Part of a small language model's weights: biases, 222M tokens.
MLP neurons of a small language model. Each row is named by its layer, matrix (up: input weights) and neuron, and shows model dimensions 16-79. Each number is 128 + 24 x the weight over its row's rms, rounded and kept within 0 to 255.
A block is one neuron, or neurons of one layer that tend to fire together. After each block is what it responds to, as a language model described it from the Wikipedia text at the highest values.

L6.up85 [ 84 149 161 150 123 131  70 121 107 102 140 156 134 140  98 145 146 100 119 164 116 132 150 138 122 113  91 176 130 125 136 127  84 141 103 123 172 108 120 138 147 135 137 143 116 153 149 108 166 147 139 115 158 158 156 107 122  71 122 131 138 108 104 130]
L6.up194 [142 119 113 119 125 127 177 150 130 142  96 137 146 118 147 112 133 100  91 134 153  99 115 142 119 120 102 135 154 136 141 150 105 114 121 107 108  82 111 134 147  89 122 135 124 134 117 111 203 118  93 120 127 119  71 126 127 119 162 116 115  97 132 111]
L6.up227 [ 71 159 121 110 159 157 170 125  67 132  93 117 142 138 155 116 119  90 145 121 158  91 151 115 131 110 126 124 142 122 145 144 125  98 139 216 143 155 128 108 121 122 109 106 129 135 131 123 121 109 114 136 151 122 104 108 136 157 138 139 157 150 134 109]
L6.up246 [126 105  84 102 123 114 154 124 116 106 116 164 135 104  95  67 108  86 139 115  84 161 104  83 163 118 152 103 158 147 108 142 155 154 163  85 117 121 151 139  89 123 103 118 152 158 137 139 157  96 136 106 139 128 132 127 148 112 132 104 116 143 124 118]
L6.up453 [145 119 128 131 112 149 100 141  91 178 106 138 110  92 123 128 117 106 110 129 122 117 100 142 124  75 145 113 121 136 120 104 128 100 135 109  91 125 170 153 135 121 187 125 147 157 120 120  95 120 138 147 150 156 101 106 162 119 132 113 119 148  99 102]
L6.up515 [145 152 106 136 162 133 193 108 105 116 135 116 119 163 139  63 163 144 156 135 110 155 128 104 132 121 170 126 122 134 106 119 130 130 159 172  95 140 154 106 109 166 159 128 158 148 118 114 126  93  91 109 156 186 136  97 123 113 113 149 138  97 118 130]
L6.up581 [140 153 143 112 109 104  92 173 102 160 152 121 162 173 132  83 136 119 153 103 133 105 109 117  92 113 120 110 147  98  99 160 103 111 126 154 131 151 109 139 169 142 129  76 138 172  93 135  98 163  86 167 119 130  92  87 156 119  75 109 108  87 148 149]
L6.up614 [119 165 110 101 112 129 152 133 132 124 105 122 196  47 164 150 126 109 102 126  96  75  96 130 135 133 114  97  77 149 165 113  97 142 162  92  95 121 130  76 104 116 138 153 112 129 161 137 103  98 114 167  99 136 160  95 135 126 138 142 128 121 135 152]
Responds to: Word-initial split "s"

L3.up53 [101 146 144 136 151 136 145 154 148 106 177 154  85 117 110 102 137 140 137 129 101 166 105 156 130 123 173 149 114 127 125 116 139  92 129 145 148 139 128 143  86 147 162 110 103 139 146 156 144 134 136 163 122 158 120 178  99 107 105 155  57 143 117 130]
L3.up82 [ 92 120 128 151 133 117 167 119 125 125 109 121  87 105 172 114 162 134 133 124  99 126 134 152 133  98 115 142 111 157 155 108  94 183 134 135 133 123  71 123 135 116  83 145 139 129 114 150 155 129 135 125  80 124 172 141 138 106 129 114  96 151  59 145]
L3.up169 [101 134 178 143 171 167 133  86 133 123  85 145 143 104 129 137 156 143 133 108 122  85  91 120 151 148 130 169 125 118 117  88 147 125 157 120 137 121 126 108  98 107 120 123 106 126 135  95 122  77 144 120  86 111  99 138 138 129 152 155 124  89 145 134]
L3.up326 [107 131 159 147 120 174 124 103 108 167 132 148 178 120 145 126 144 100 143 116 137 141 150 114 159 109 134 141 157 119  60  74 147  97  93 125 142 127 143 138 142 150 168 121 160 161 112 155 134 140 100 103 134  90  89 122 123  95 131 101 117 153 114 132]
L3.up413 [ 94 105 149 112  71 124 107 121 137 162 195 133 120 140 107 122 130 141 137 131 101 138 138 111 146 104 126 148 116 107 145 128 111 144 133 104 132 181 120 118 117 154 131 134 153 157 125 136 118 140 133 125 103 127 143 127 108 161 114 118 136 179 103 173]
L3.up440 [111 137 150  96 126 164  81 115  82 100 140 109 123 122  99 110 133 142 117 126 124 153 128 108 132 107 178 136 160 142 131 115 105 111 154 140 157 100 153 112 134 119  86 137 172 132 114 120 134 144  83 141 112 168 157 142 155 113 151 150  88 108 130 167]
L3.up597 [ 87 116 161 148 118 145 120 125 129  93 151 142 125 127 129 134 147 134 149 129 158 136 140  99 117  99 113 135 146 113 121 118 121 129 133 141 100 141 144 132 144 118 124 144 166 107 134  83 109  96 158 128 143 115 139 149 137 171 162 155 161 119 171 129]
L3.up622 [118 133 178 154 136 114 174 136 111  93 116 146 165 110 104 108 123 156 149 142 122 117 123  90 110  97 166 135 145 105 113 142 125  97  81 141 119 152 128 145 105  95 106 150 161 147 114 134 120 123 158 125  93  90 136 182 133 120 126 120 112 135  94 136]
Responds to: Compound-word hyphens

L5.up553 [135 165 152 148  93 105  79 114 117 118 170 123 136 140 125  94  95 117 110 113 114 108 126 146 130  74 152 107  81 113 114 133 130  99 112 120 133 159 133 133 139 157 126 116 165 149 154 125 106 119 142 176 111 141 131 125 128 151 112  99 106  96 101 165]
Responds to: Compound-word hyphens

L5.up71 [160 126 107 167 109 112 136 121 150 142 113 133 168 122 136 149 184  77 134 124 170  90 101 106 106 100 135 169 127 113 108 111  96 103 120 121 116 109  91 148  87 108 160 128 143 147 140 164 145 109 182 172 110 127 124  97  86 119 122 146 127  88 144  97]
Responds to: Fixed-phrase prepositions

L3.up36 [133 132 121 131 124 120 124 102 172  92  92 134 102 113  93 109 174 133  69 107 129 115 139 105 137 141 125 128 153 139 136 130 152 167 161 127 108 134 154 143 144 143 137 120 100 168 165  88 130 145 157 145 132 142 146 133 139 131 154 142  96 112 155 138]
L3.up111 [135 143 146 115 173 150 135 123 122 128 135 108 110 124 139 110 103 111 146 139 124  92 109 104 108 152 125 142 105  90  78 120 158 128 109 160 145 118 132 131 127 175 126 123 122 159 148 150 155 126 156  91 109 116 143  83 146 112 109 171 154 115 157 101]
L3.up171 [154 152 125 109 126 118 139 114 144  92 155 132 152 134 116  90 112 141 135  93 103  72 150 111 137 148  22 159  85 126 140 115 138 156 125 138 163 104 139 169 151 142 153 123 127 156 114 148 145 116 138 142 154 106  94 128 119 152 114  85  81 122  95 117]
L3.up206 [110 143 160 165 117 137 127 109 129 122 192  90 163 112 121 122 137  86 141 125 116 118 134 131 123 134 110 123 116 151 133  78 125 131 153 149 139  97 102 154 158 173 128 128 116 138 115  95 152 107 117  93 105 152 122 165 120 111 120 120 101 114 100 124]
L3.up327 [163 101 134 188 118 144 113 116 116 114 154 113 150 113 134 109 123  81 176 117 160 154 124  77 113 154 144 135 132 128 157  71 128  94 140 164 109 141 176 154 115 151  75 142 128 166 141 127 104 112 132 139 138 126 167 146  79 145 105 122 113  93 164  94]
L3.up499 [133 174 122 152 124 109 132 163 101 102 140  75 131 105 128 118  96 150 117 146 159 137 147 113  74 149 160 131 105 105 150 144  98 132 117 127 148 137 137 182 125 180  90 146 120 112  71 189 127 112 134 137 113 133 150 150 120 134 138  94  68 140 121 123]
L3.up570 [148  92 165 134 119  87 115 158  95 100 122 135 130 109 171 128  96 108 156 143 189 133 118 181 122 109 127 108  90 127 113  99 136 137 154 130  92 146 131 142 135  90 143 144 125 152 151 153 133 101 111 137  79 107 100 128 113 107 117 138 116  80 137 107]
L3.up629 [120 137  97 127  93 115 118 115  99 154 140  90 118 165 123 124 126 115 111 115 148 147  80  92 117 158  85 109 121 140 130 111 153 163 129 160 140 115 114 198 141 107  85 101 128 122 117 188 151 142 144 148 167 118 119 142 120 134  98 178 133 161 160 142]
Responds to: Of after nouns